From a checkpoint of a small transformer trained on Wikipedia: vocabulary 8192, RMSNorm before each block.
MLP neurons of a small language model. Each row is named by its layer, matrix (up: input weights; down: output weights) and neuron, and shows model dimensions 0-255. Each number is 500 + 40 x the weight over its row's rms, rounded and kept within 0 to 999. Numbers have three digits each.
After each neuron's rows, "fires on" lists the tokens most often at its 100 highest values on Wikipedia text that the model never trained on; "fires after" lists the tokens most often just before its 100 highest values on Wikipedia text that the model never trained on.

L7.up541:450471469477504524460555564516557518426499526553460532484591530539454505561574451473646520484447578436492482515446552497568485534503441491514486484498514499495490484487509470481504448533558496536443475445460552401464466485423472526456422504491536410464486504460504489510509528545421459519473469480535464509473506459477517494523546570424478530479545549462483455441476454522451551381523566502528511464528483492492479530521531513444461573478504537529524490565518444460489491477477540469483510468492511465471494409508523478480514492471535591490519412481443517518489522547511496480492573460479481505537514469536555404479507510434453490498488501451508463557505501570406460454492524460463503460465485485556547470555552524506495458529466538523505542500483497464474485494493600
L7.down541:469512494498451529462441608499480517471536444457514504481462539492516567475521511479534507493533536510516478475546529429500469473556502503444514519484496577533516529527537456553531618479551453487467512410486553485507588552551500474475486467567497518488484519469448488558520513514472469498449500479443541516467503467549475489455461528470572425469543527503514538586579448528430570546465449441544567501556454441546537455512503460500566505530518482431434460475512444556511505510475501509500460512472418484527449408522476588477429487479512479449451514523465445554549510531499507483528475560504538460495464449461461504407430517469555476570532500460489507557490496435519540539475507451505447489442453455520489543492592545472533468479518558508477448512485461557544481531481482
fires on: "=", "im", "si"
fires after: "="

L13.up773:466503449512490498507471525493462530521425535518464582481453591549485545441480526582509476529516502485549519487467527462525543460481440484454515460607451457524502463512517489480438473495471505564541476556472514469517489530482496513493544548548520446493488583527515502505493422394518497518453484492625474513477552482495524511579503544458456496456450486475543507480492585455509502479550531497541498488520514514567524521499518515507434616522528502469494521488489471442472530547592476433455538465524487498496461501440521544511403534481471516502468522441569477512460481511498443485514487519540466488483541513521525484451507532537518478470408521484500446428453428523481543461454553528582481490537465565600516573525504501518602488473445418561511488475531515421534503462535470
L13.down773:510517521504500497509481471531536504508531485475451511519479501467489495498506489487466439548550475496505478484475503475581501528478492509497490506581482514506449500482504468490483516474494472519472515504519484505474474535461558450469516537514510524474473531485505521530505506497527492480499508527574475548510538538519494527525553475471495542469474523460482484527510517532511520448484505513510510509483525500498530504496511508472514537510534507521479488541477517465515504486474502013492492486516467492485480491486453491527515502511502501479475542513486492495490504518505398529485488469524471499490469522450512509535495520500457500502413513465505512481518490508516497481504471514540446452529566538508498514514528491502505493538518482517518488538499489472491503483504470
fires on: "="
fires after: "\n\n", "\n"

L15.up285:518479591399540465485527545557469488490490520540501561554515492463501405549489545516431501543497545500459505416501522511456503486489505455469557497553500542512518601487498496505458470439509483507525458467473419483478427568416527563510522527467569498514508499539530481485524513511450575452533508501483531524534501565464483469480532477492491498384513552504448566482525507529558457515515558507471515475490518494479500558459526496504499552622487501495460493431488540485606475488512561554538540512552544460503535530458503473483463470504519568505554506555434494523505525585458544512449494517531519519488548532545476497467544517477485503441512492502485510534470496512496486512463496535466526415459451510548488522462504564489502609501413590553480559455512481449426582538469585
L15.down285:497452504548465499564428478513432498510400462441352483535456456522501489514510494462509488523494431530520506476474502507522544512550512494502521433510516534555574434505525482546523512475499481484491510487482547519479464607467519485464529478489517572523466471547517520549492529438548549486549457533507449419510544563455500479421554514546461562456440480496475366548478522532484485419530474503454471476546600450520456447410508520519520433498514456548523434462435557522546544501444485482472485489474529480496455486527513492378487511454528557512494550468523518493476490481477461479514502486476524482525461476493578471505577416530488497505483503450467459423469471523584556547497511521480560456525499500528490516527473522463458471522492465541456544497522543463428510496453534
fires on: "\n", "  ", "-"
fires after: " |", "|", "-"

L2.up782:494534556457505519531481485564569493501482534536534525535576508446469559469492475533516471454508598549491493449489517511600497443467450472511534490501480521451560424486508519487500474511547468500548502513564563488437495446443501481495442517453535419520538458509568498511483453491499527518543461446507514497463441434519488506511536551469518508419550535426553594446463479573540539504539534465495494523553451477512497529503454497476491484489566470506550490435507514493519501480499508441525516561460519500476541514544446511493451414539458579460438464530437598449520507521508485533466523489490529449522549495576570482493536520500520503605542529471481497553500440428510522416525537547534468452572578487554535478484564509479487496545489502509414468485505527506488457439469389
L2.down782:524456530511440475541545398499493494512488540471523526562490488515452595476531518479534492490482521539464492478481581436541433479490485453546513566427513578463548524493471479454490476513519516517494447468545493504507445539472503518562408558480487449573502421452457543425429543501520491519549498479461571524498448502539535485499520498448483497486508549514597543483533527448514538530534495480543489501490408503465574551493424523513537506500560454497487474448535444604413472471469490428527468493472512488467532461530442498485501436476440467471508551545510518488499511559467507513507540517446551454515507499560546530521482448503546448582543496460475519536482442479482468437457458474471458471492464438458509598540458483586410462592516540518505540462485543529510524500477468
fires on: "=", " took", " take", " takes", " taking"
fires after: "=", " to", ","

L15.up609:480489478544553468468475510577471514467476496555504606557562532514486469533438534455533471542538516498499448432488419493471500490489435492351524500539481502590470517524539532515529473520501529484546550467569414488508481463468522564546546375513457522483509504512559498497418463489567495458495497478502460540520462485472509488545486450505494483495487522484491465491492473480549543465480489515480455486403535418496563550554517455544509543544524514510519531411420529514610446492536515526552485518511470436497479555478493521505504485486473510478611465546498482527517577537498545524488514442482486472413454490476535523428461440498455431472443487467472526509541551546491535478493552531516523446524525551490467501487456579453478502545469508521528421514514505422456492510486457
L15.down609:468518415480531487483465502527463448455491518510444513497441527489458459505510551491478471561491514525451508500497576454481523526558571518561530453512546533497623521461447482467460483504533489458546432449424489491560483536508477450423520498514473459439542444512423544490509478452469501520555491464497458411449530536465510431519546472536501444457512472499539517471535492484499512515539489495540509457516507427486486539532419544421428461479496482473531479552519431561505530479558519480497539484520464477478463469437518532489567515585471522470518463462476474560382507541428503483517539462500558554470558544518560546441512507514578511448483536483421516413494410491503526485498464437555473541415514542504541506487549463472490548499500442469501470506529522447444529441562496
fires on: "\n", "-"
fires after: " |", "|", " al", " Al"

L11.up329:539494527488538515491559504459478491502429451544556552515476476496500462499446441500504504511487513514515606541565484431538479448473427516516472492497463584562527555494581530407415530502507508533513491452479534549455475497591619513514513484461502551487538461459519523504468515540501520529526427494507503607516527442524520476498459473452472487518525485489517510530506481457521519511502530506494534560509455424496505486485557541555486438458474503508497542506467557445498491537573509511517556499518518451533486517529494495489506460490432563541517489475544479497528533581586492456448444517519480454449475536540509485416501548465562545528514531526542496418565531432470588464486549565509575525541527490562548440530456523444486445569474477535419464472537496467486389484480517
L11.down329:530529430512457532478579501492493468539533485499490528535517522451522464501518504448437487459509455541458447513504490464462542519525536518564431515446458450435490459532496535473565433460524455473509507549551438511553507475470480485496494504507601511497454516468554487508574568538584506456517481548509536577473570442496462521544483497499487476577503485490507522490582426485524574457501456507453495504524545500533531506479455444395466471584496461497461475483470425528548499559516520549518532496485496491519491396550461542508500639529479440507507568425422543455545451500462580486495542507517526526551559437470472510434446495467487519445530488510538582491484509545491479486493543518554496535504507475503427458518486427552470537493453486500525461549559480542468508465558544
fires on: "-", ","
fires after: "|", "-"

L7.up527:515539454497489531458452530472528407513501463494539477513559505522588436555490609537511461485522581494547503524539430510504552439494463554500519466488537513534496495551372484467470528503515496549537428511526529490409493480528554527420502498498511471495507517531480466481531526416521508469497515556570583490537540472518502457479506511540395459506481510487470551526490406511536444497484464575454522502524524502422505594508479572425504522477473499522533554536539527525580512474501489496418511524536508420405493489474501464451502463508481557525567583432421547531483483496509568538458487512547527566564547506502437499503476517455519469515520507495471492456561446495545529503530501442572506517466564544503470472570521426474510527466486523494482507563508509478480474477515482
L7.down527:426515550461501503513525511486364555488458525489417512501462524499468531491537418470469451422454496518499471543530469533422386487480458465476542533462481547519477494522504547486538439515523534533473580436439487474600503549507513477544481564453531505496511496504529502503507452541453493564564480478540420539501481519457495542478488484444510495477397382527548520452454551448547450461450527450506522448496479464571492454476546483558588512568505486506481484495561486462512509451474526367592493539484525545597525503539576518534507496468546473492460450546532493482567498520471414498485528527497506504570506471451502533508567469543506511444461544511487509541497519497476478472459485477499468432506426473495492505479491514516492459508486509521511536469490540535523487498457470
fires on: "19", "18", "17", "2019"
fires after: " ("

L7.up850:532532521499460512451513554492496527506597411505547483517534505477486480456551529511556490499482524473579476440480540423522535584467478492514544428482479504543541443580441546519463519523526462546480513461469465487420475515534413509461548458487462464525498492479535503573486501461501487486490477453491435495526495504526516535553435611503476572554470517471524516488532533455502530601484595578442528455467551552490526516553474546461458523535498443522538562613499516514517525515479478514533538460504480476507475482472500510461491488459552553446483532456509494528530495473477538530504415462542474483543512387497539501476538494538455496568504488559529486529458415552422492478523591527502576480466473514498455449479494541448520529534446512475554516501528446460492503425581467
L7.down850:470477463510508471489470489556495468518528500475465509481466552495524515464490528521551481477425531529428463521457485436483397506539444518496505482482443511524493519518441487463516491571496463459547545488430514485539496498509470395483506577455512414551501444546590470496430533517511480495463549514486476491556481446520473523437455473438484512516530485494500497473478494439472534481515443576454527468545492561589368475499486510548464578471560531484516558472556508508516510554433585328448450495477517445502552508490540537458421442522521515442519457476472550472539478473504584506548477520435484513566502462522529514485512526428523468476548537503456493507478439498449523503465522487538537470516456447510467496504531548462481458515502477500428570472521519506542503455565493
fires on: " but", " and", " as"
fires after: ","

L2.up925:476472524480492487464491535522484491409517487558524523421441494540571535534418513505527501428493564540472481481507487451466497523557455522559498515496455438482522503454531514511491481567435541554501511438496517532535506499498431456438547481490484492522458517484513495470492514500406444503460414512538539476549542524500514519442547521502529506520497394443499498429550500492464506460482568550516494515537584515544477492530567521506454584515507481503561489468536498442544538567539522547518484519500542435539435598520499498565523503564457530553536526511474522425586538508467563434557497482522520509487588607532460435430470551507527431486539500543533460532534494524454565507506495463527477445490535506407557485495516564495511530443480560555544495485511498417528494484478464
L2.down925:526531503476494488517459474474492525456513467416443531542538523482503492533474487504437527459536445563505564552499458454434516529512564492503446437404528495459498554487495454450499478515528501527570524487478459535538495581532451519484500504494522429479473499475460444509473489618503588494492539554421544513553486550471534516488493487487438490518470539557548491498519433519472455435505450476457481482488478480425456503538412488494574489475452526468418463474505493490549481498558415342464432505536498505514490479444512501556490461530458438535472493462491431434450493469538551486468537540420537501464496499403540559517549432501457491490509540510477511477502513491500470462470462537493449511533526461542556511459463445497520520493545568532500586508510548532457548454448541
fires on: "\n", "\n\n", " MF", "'"
fires after: "|", " |", ".", "="

L3.up723:485496528522503499566505562536576488509522553455562514528509486512489460461517518492490523436549547494509466494555484416561468415501484445392449457549500513472501546481525481510542492494497476490487461508526459495531530446557495516508506511487514502519495452492580473480494474537513465533550512430483539567470535543495469536534554595478487436501543485478493494487546442544535508457453487524499521553561538537501496435500584456418529500432506477542540552476423509549460453458476509522583530548496491474504538537511416510445545459463443485429550477536518483468429517549490447581513498492510494488582522462535600494503505441424510503489496473471511549515390561483410468459520507523467532470563476496543553431531513503470481561443501507535506497591476498455519508390544477
L3.down723:495516490499500514560543529508524482510507467443482506573460491531491518494553505475480479483468558530503473473490565482482482483507514478504492585500481604488526488468464484532470521397533511488488498411591524430552497527489539483587522584514501423512464536494559499524476444460508509511532522483489499512478447522551447446481535518482497421491553485493518577472568467542488526490537473532569518456555456506482533457507462524498550471530496489517574546512521377548444530443540483394486487466478524481498530520461470444471505465481450475503509474505573438509507563523512475511459587499412539468583429518503479544477497463466521422475449462512555579533548489549441501516459482479443529459474446507546466490505440559527557552500540432409555483478459505458540502517596515
fires on: "=", " Gl", " vac"
fires after: "=", " the"

L15.up691:435529430545513528530501544536544410475442513535531524458519552494494500485472545485527496577457526546528459449506498523438513467522448514528511408534485492498512513523468528500522541447537443448473458460448473519484490507508557481428499472461494463453523503515479478498497477528498504496478490540571453437500454542448524445566578460534476556576493533475457534501510454499539541458446519549490488450458541458497544506592462453480486479546523463536562486511467560483517519514449593552478444451468532518491431523450493541541522541541509526546509420482528534617468568448520514470393554480477526545547463519552584477423536491497419565434479576471464487501547598538468569467453512528570498511501487533474558478470516522475483534490488505521525550485489470479458517517441443
L15.down691:514620533535470502495497497511556533468555596438417573539509559514475484538546512520595505472533491451449557441484491498531459523504540502528492490478514495589507510497531460485523456598497484446534506441535565447498477514478495556576499514501480477468496501474519477466523515481518488422530419480496507468430492481537513489535533513558525504505501471594501511488469481401417491536420480485442450483472538484549438487508511444564472465508552488514522528555541552568550474495532408545501552557489504452507499510474479473463534503568496533507486451505468513572547462546453569558538512512457555517509505497543520484513503559557478486551582514437529535513518462412422541495549477594450456532496466497440552544551514500452508470504468575500456494505500465454522528534534497
fires on: "  ", "-", " \"", "\n"
fires after: " |", "|", ":"

L15.up914:483522554460552458485560447507508426444544513505504500492449418516426536468470540526485523498451521461483463503543560456481556493557493501540461460540470554522410548499526528511446477468520540512525536456516444517529496477518478537522519525451471478513499530443550410480510391460535520521546451537466481561587514484418456514454486465517484484450541507538497484399464562507474502488455445513481526589506504524507442526468446475441501543517478519525498529527513571536504413458538457494421512426523542481513583477454375495522510544476489574471494521489443496557484566532495550569495536490497514501539432528515546454503529496481483487519514494463541465490552473410484504459492543528496589478558480554499573518520489571543527550531467559535509468545550454500473437475455486
L15.down914:470438467516519478452448452426466462516506485474332557487535512573433517537471531472525519477507509552472506537477526460519530500489478514467473508522563529518449520579425456524531523462506497447461550496489514514536512516494414520538522448462477516514490503518531474415497513455446488524421434537446562425485519518465533430548528527503533535513427496570497558486513422492444515464489588496558476487466475516511508488494424616498516490483439502434545497457472487508510531447471473466490577476472522473509494518477532459518515511532484493514481490480496481476492556520487557530539458456439466519502482541506414533499546449399507485535431501559542528420467486516539514457464492513454540540515483517443484571438475524432472528488500496551471457517480428447457563397516539
fires on: "\n", ",", "."
fires after: " |", "|", " 2"

L13.up425:464521474477437487505432518519491498471562504579561569544568539481430519507467478459475491456510462502572520506458525451501535455503467519453495499516482435505455537501551582511426522484548591536537492506557506470493574514399479475538473546450485503499489437500546452466491510450522468523514516452518478493451447522574472516532498482453468540441514437483539471451531567525578519452501494487447482515502471522500586594511619547521466522477518529492535494479445495543461521489517452481530512471492549531576471472480507471501451508436409519560450473482505483515506541531475543465539451446502516496456527558512585518490480569510508475512472549470457501498496451420540550513467530508501528464549534542488597460458434516463559567495545517507539508478447485477514493396546401
L13.down425:500463527437523516502523474514487516499483519548387486536507515511496478498540545571493499478490525468541475451531488498474476476491481493486503510501483496487494472544478462483502467503503490506477501549441483527457507583505492508508516548493488517486510538504502453482508514513532550511495464508479457488491498580509558498517505483504518499453436534476513533465543505504518487479488451477518534467529477539516490489533489465486455515550567505490504512467479512439553502441482493064503504496475502560515477494483494470491521460526539470483519503534440480532496497540494403511495533534503528411454515500482488482465528496540499464470501484488483464503532518491503499457496445532487509483520501570472533517525460493512539505471514493516476522494546487480519505501508475
fires on: "="
fires after: "\n\n", "\n"

L11.up358:500507533510455494471540445526513494473379525632496528516490537461463483464531483484531515455504511469506490414499510440546506534524500605572520488469460444539529440512470549457475461496445487483501459431504483495479456518514525479474520487505530561484566565470557509454521472514491529464503511450521478461548523523528549539473441509474457467467466485416518446508545521407514555512484520525520510556479474493566511566565500517457424591544497475543551514567439505541515496527551567502568557527513529515480457617482473448462468517407459530443529594462458466535568476480476496549534494472491465461461474468511531548532516523547477489586485517518447506522463512416516497550529532496482582504537491499523429511498519533435514424459525510416459478521473493460485477500485553
L11.down358:412551504486542489469448534549528476475559482526433479516483456478596507511508538508494511514470492409482513511443488460468513435520542506521503417476529536550505481491534537521468530466576492428502536517454528472575427506526464470494425481499492427524512528576497463492528572495484466523495489517566502487482455522492488532436499480475504490493586509534566520407451506627493456478533554555449466517521476491527486486442494557463540507515509448518481512550438455494577464554514562441482518490446505565542612537467509503527485523541546491469410523477509508444467522417500494523451472484455533520492487560456454526518484486466611521476450498451510456456594536559470515541536511536518472465481476501467439418495487468501475555502524459455524480555485501431566471497462451
fires on: " and", "\"", " while", ")", ".", "W"
fires after: ",", ".", "\""

L7.up798:451419378465576518487503507520475420416544561530540499511500480533534445522499463551538523513463527513540467561530515505506531503549437498503515367481493445557452489467535453443519486501519484487570474543643442491485490521494540538469512503515508513510583493501502511494510526508480507452473484525552410494511472521503508412547529592507459523493520524463529502454546543601464497511501510547428485560560517537501544482512541417480480458433521499471528467515532541472414491484453539463515508586510482462484456481569449452433444469490481520544432525584492460463500532507501473430487487444470487492551473473545501415480511510508512463582505496483453527456483501457501505437484541587514502493464477519476496542553518517506518491476559562490488438533473507518494574501476507
L7.down798:540522494486453561472477492550539495445504464537536531522597481459544448510484531453530443507498504490482519483452499436519474453495489452513555490531424543487554449523461519464493506488504492515482507499465514607474497557426592500503550565495512533533508589531559436419508502523513515439498489529506519449465500512477424558487464510546497553523549499496518498440550396528486419468411525519567518538511452515585522460492539488494525475482453521456508518497445456522508496442456465451500483532439473450498571495480555477466495411463510489449464618487460481543419509517453526521467496510426525454440567593555424538563500488507516480477475531461534550497512464443494464522500464481478504399523501445452541477512499478544432516523496493511448524587482474489458464498549488
fires on: " not", "=", " of", "\n\n"
fires after: "=", " is", " are", " was", " were"

L13.up144:508488454513534463570558497546532482542475519502550488463458563475492445430554470493469423516495561564447485506474456473490445489519452570462505475511498490481512603554515520466547501491503479514449539551581529516480477471456508508520470429458480506475467468513501481472492502507444500505536462500490501494547539480500502565531423538511424528567513573516468514418460569511481520531508450564539531546522482517463435503516487540502560475573508467484502531518507583440520431575586508528525509557555480430521419552533470485513418461510471514509538537484532462494564542552600533527471399522519473511532497446491472503542532485498547462484516581557565522520437414493457542494505534455548525467460439521523508498485513399412517471467522501478478544490564460545454479467485455
L13.down144:485488536520445525445428518467422452490542492567494471463556458414494453484469484517465374437515554484526515513498523514544493521517529437543486500460498506410528456470539479484554484552541541526490457551467424448489487461461515486407499527518429538563588496496525536542495546580534446465584474484553420449501484504558592516468536483467520511483428498527480499546580512521440513547485480439534520503492524458527425508564444519483580575553470522536521521530470499454487468509494523511539532446471547525554564505482500499450481520525498490513501544477463502543522549541469446518538472558504539514475498470517536558514550561528516550489567476548508479545492525446527446491483494526466458533484492531459558443600513509442459549451488527489532510517474532516499525480550390
fires on: "-", " not"
fires after: "|", "-", " was"

L7.up42:471536504415540449410505519437557428470555508505518562492561573489518455503512515548510491453524483538525522508482551451532578575478500491487491497514534440457482426519505473497519459557529492545471520441556452505499450537528485501531460446460464477433512494466508474486532466548532420415513449489577529526520569494546524458508456566499522526468577510404483605484569543495569497477516466444534515498537542501492560520537444501518494470479460537479468512483514460506475508551493482561499457565502492432485446530513541494493422496501488497526496449495420460456501479541575592487499502499503529505513519505523568495473508470484496476648520527452505504453517502451460546517493477568454494528467574574443572506543426518467481506495453516493518492502515539501412475455546438
L7.down42:515511504547478437474534489538478577552464528447474548514520580466453532519456456541524442436512519545491537510466503517542462442522490551488495454531428485478567496559521586477452521619539463442480401470501460442515413522537498490432424543544477548495503518466505477445489459560563464511457434548504522519565496510549519546528494557475460475485470474547565509450456427482510519487515561506491502476507495583461527531476467474517540423481490533502443495518484482536485494511488534494467470512528514470536517442518513501441457486402438571509542450475504519538536648557589601533508504478428519513471570521543499478530479485505450484552458533536544509455564469495485472444484495488482461463517491516520491467570429467529467465546512546486449461500528532507508491478510515
fires on: "\n\n", ":", "=", " Year"
fires after: "=", " =", " |", " 4", " 3", "|"

L9.up354:487513468447528459481474499488468478538423477586506455461514478512505470484515535531554473476460527438575498478486532437535575487516576538567525423484447509571476552533509390493558469554567521449487518479531463484487445501498524490486548532478530431568529504460586537527453588454475501500487446463484457443494505512487494487486449569456459511515519432440503401481542467529513510510440514536471474509494488516542487547520504504460432500556515445542429521508504570521521424560558532526483505511516535465453471584439437524491492495451460491522460571507505484510528484496575501521530457523501527467504506501453491534454570471511455534493529510453533499444469428460361586470412540550461534454557442500474453471507441521469472512475524512462536502498494468478552523450510511
L9.down354:559525507510461481405432450530451531505491523529508558566489524469518443443496446474525546535503463476411493545431557457497444526513451522540537458502529483475487499533516536496527435441542417492444465419505528528476487490575461461495477460493565503529456514516504457489535505520493569530505505545456462470523504529468428534483449480528472515554606531500480527484471455445553464539486534488452469515564493561502447450491571451498478465509466482560542515484485512537458530515477470393487477527476542490527562482510506566517442505497396554519470552484480490471528455507451516476494521447434491478504474483509461562541420506498468501574475486525452458527518520511468494565569549478527572559467393463498468604542493550467468593571510470458432479525500520548532495466506485
fires on: " and", ",", " but"
fires after: ","

L3.up346:440480523564510427519500499414538507482437480575498529519510470481498582467453543515574478479512517482527456458531411455522549436461499427438509460466425506474497448483550429575502468499458470512516515484483417538520459542504495524508476473527451509455473518509505495514513497492478483504439433475445549589512552552427490496504486521509501529526552546507504497407495437515511505506431555509486524512498505455510477503521465485532515532481489566617478496502479540435444497486506512502485483468468488490448516503500528519519484484499443510575517510587439505508594540581444500497478480493560464512511497559570508496499556579509537529501385499487533456517524600475496503404496565575428587458595454483511558556491517534442490507541483505510532442533487485458484476510502522
L3.down346:498545528547514494426513513495511473508484512551442566558615495512504459537476417468496486414496515546485490491463553391484506548506502534419560463484480478552518470558586469527512491556492470460573539478479437473551474575535541546509495514519520559493467545477473549495486545500561536510526434569528515512526499566522521463474508551486528520556468576508515463440503462494484469571549529469473472458460508451458607483475503482472556503458440429505531529519503523541524511519511530392530482452506496472530455508492537492535460550522474481563572479525484490513546585481514646565436468444447471569486467464521488581470526486474489474513460551508532534456538530530548512496562538548511508475533485482479493500541463497490495554470547439542499526582509495476479538493457471
fires on: "\n\n", " hum"
fires after: ".", " |"

L15.up204:469546530479503540502460515513475515458533534530476530522508541432464544492489531552508496461524530500478519468508415551523455466568508526439498406495430471540516590497510501494474518482533509450441484462489418464539522489492470521459556485452499436464531531542507473538508483442434504520493452447545492500521586481535528475513504443536436532531461530504460523483581493461566550465454505586437452544586554440449432565527472461440503498497439504485590561481500519482575467503456581508490493499478561486494487466473536525509561467463459529536450523506462410542468517534517538459489574443552517516505490504461528478480524472469524522481487539509570486499445535474534604518471550569530493490498453611464447547489372516527546507516466589511523527555511481505493492492475526
L15.down204:470562479502456523570470524533418518515478545543384529512506526507476484470575520496526505511485465549464463485474522494439486540510513457521522449513553532500545476489469519544489451474558438449548504512457449562485503575465497404456569515549536478480504480485534423475515438502525485479359485511512468488535528492524479520518543482532482482474472523533500515507496518541490521477462502526518500526514506585490477580553432535457471429460537497541447537500518470487492531584514501733545463505457515485445478492470513526519504472560538514527516511560556519551479512561522612520475547519481502509505504514492505492480448486554487500506543470474509399491534565450499564470483482537484555488489453539432452528502494497508490490472499581509517483543534504493421494554458497
fires on: "\n", ".", "′", "°", ","
fires after: " |", " 15"

L7.up805:410514498530487429451434499487547540460539472535516545464489550544485554456548473525480459533479539525517505465444471536523569519494460537492484436524465451451439474481474417519447514454554541542507496488525455456521431531456524383495438515456516511480479507532512444512525504533469482473537499488541471533483549524559487496591459563477490533520494458406482525480571569550522458463544532579545519505473535472501485572495487538475476520500547394448551506452469493505546519482520502486462493468551499494525501516548517458486585455516548574507464501484463514473488540524502530507493462433558499519495536478478523598462539488533528482478466520505477538535485525416536532540522508535566492517506585548573546420397481550543522585397442530474514452477490477467522520475528443
L7.down805:500517546540470500515522538525539502478483518523520501496482526502480506509544582421493505588589421490537486536481555532531513479528532505551493559468558473457525442491508480454525471568522534466526491555467557520533591520549538542488502502506479474447477528459400470471532548497494546526464511482518505482459436575479515451439530483555511557418458520487502487500514489501448545458464452434553505448522576503520475475541456451480496431543532465476514499506581479504411527485453478293476450589513490525508409474486459499527481538507489420546477540470529532538493479534482546496519446536458554517487487522527487456463482480528475502467473486417500527499490497497501496498501460433467502471569526501506515511552495544521580480515458521586470457452465485465549461462469589
fires on: "=", " main", "\n\n"
fires after: "\n\n", " the", "."

L15.up956:551475507439547491510514554468542467540533491508484610478484549510459548501496518547438427457505493471447440437563528533600576498432566452539504435561479541481450543534506519473422513529514534460521468518459473516439475594455477523534481483522494533451514482458484443546543534474480475483473495487498513488456463425484504472586506516604510524529509526488533457423442414480491523558495502503473485466521507515495563481475471481494498473443473499521563534478473520502520441473500535568545503467529492424509515470503501504454495407446422433481577517455516449517519535488561519554489525485544499490498552473529471479483530499476448430515543560485626400520514430458459507535496467484573513497518497500489497432485476478475503540455490540495454499572517472426473500435484443
L15.down956:378449501484478489544524553533454483491537569530281494554483556473476554508533453521453491480460522546486559508499503504528438461544485515475467454518461495486580454495547482513533534586514435484533504430472501481496438578490546484522489601502501523485518481460502545499486568523522516519484510533480507520480478480560499506438507487492451508490517496487495556443481463480463473502536464511517509442551483473579556513494529517461469462474527444426486583499523457491492439516492502575490475487527511502490496497507501548468475535565452467582420518487541480491540480500548433540496549469610525511476482553450528493507492489496481456538516575487505526457474504505529493532518557601439533471481451524525538460474480471510492415496547487433424522587464497496537452517511489
fires on: "19", "′", ".", "29"
fires after: ",", " (", "–"

L2.up391:503493560386546492545487507444585463430464472509513533545483537503528519490493519586521470480525622612485521499531489500533520362493389464413550432581494482517527526503466479559472446415508519527529559445564487527491509519504487460551473518462482474519500519507510512544474488516454457518480447502552513439527495477488480517495523488503488471505522553422529551479496504555553503472467526463509472486578499512465496525496446520510462503508510456492508517458456562499526441430500584467491513535498541486507480495520474554447431492542454539526598480594451541469496501502472483521501527436525520512509523520566571555495418492431503553557515513509450402464524510469426489452453523521466538521498489544489514508464562516527495482530449502529483451496421474506528513523549456
L2.down391:537484520508455520524491495543538417504469523533516529618509495560489505506469452473552442517522529542503522503478597492571443440469489437454488536459532518440535441459509462486542448481532498504508431494555504515555444477491511383521447550480477461559526477550428463491483488557533483527526454521463466462461524474585501463440548484468429486531544523522502502499522510506526505511542567460479456439497415535521555482485536474493504441449494543522553424463538485506481498485441523527509413498506474505499531483439504445475520476495423444523472597533501476511504528504495434481446527483401532457483489560491516542498443454458543459581521500504498524534519430456542493468576500520403520539500496435544436546463418497500423503547489480491508496482423503504461487582538476
fires on: "=", "\n\n"
fires after: "="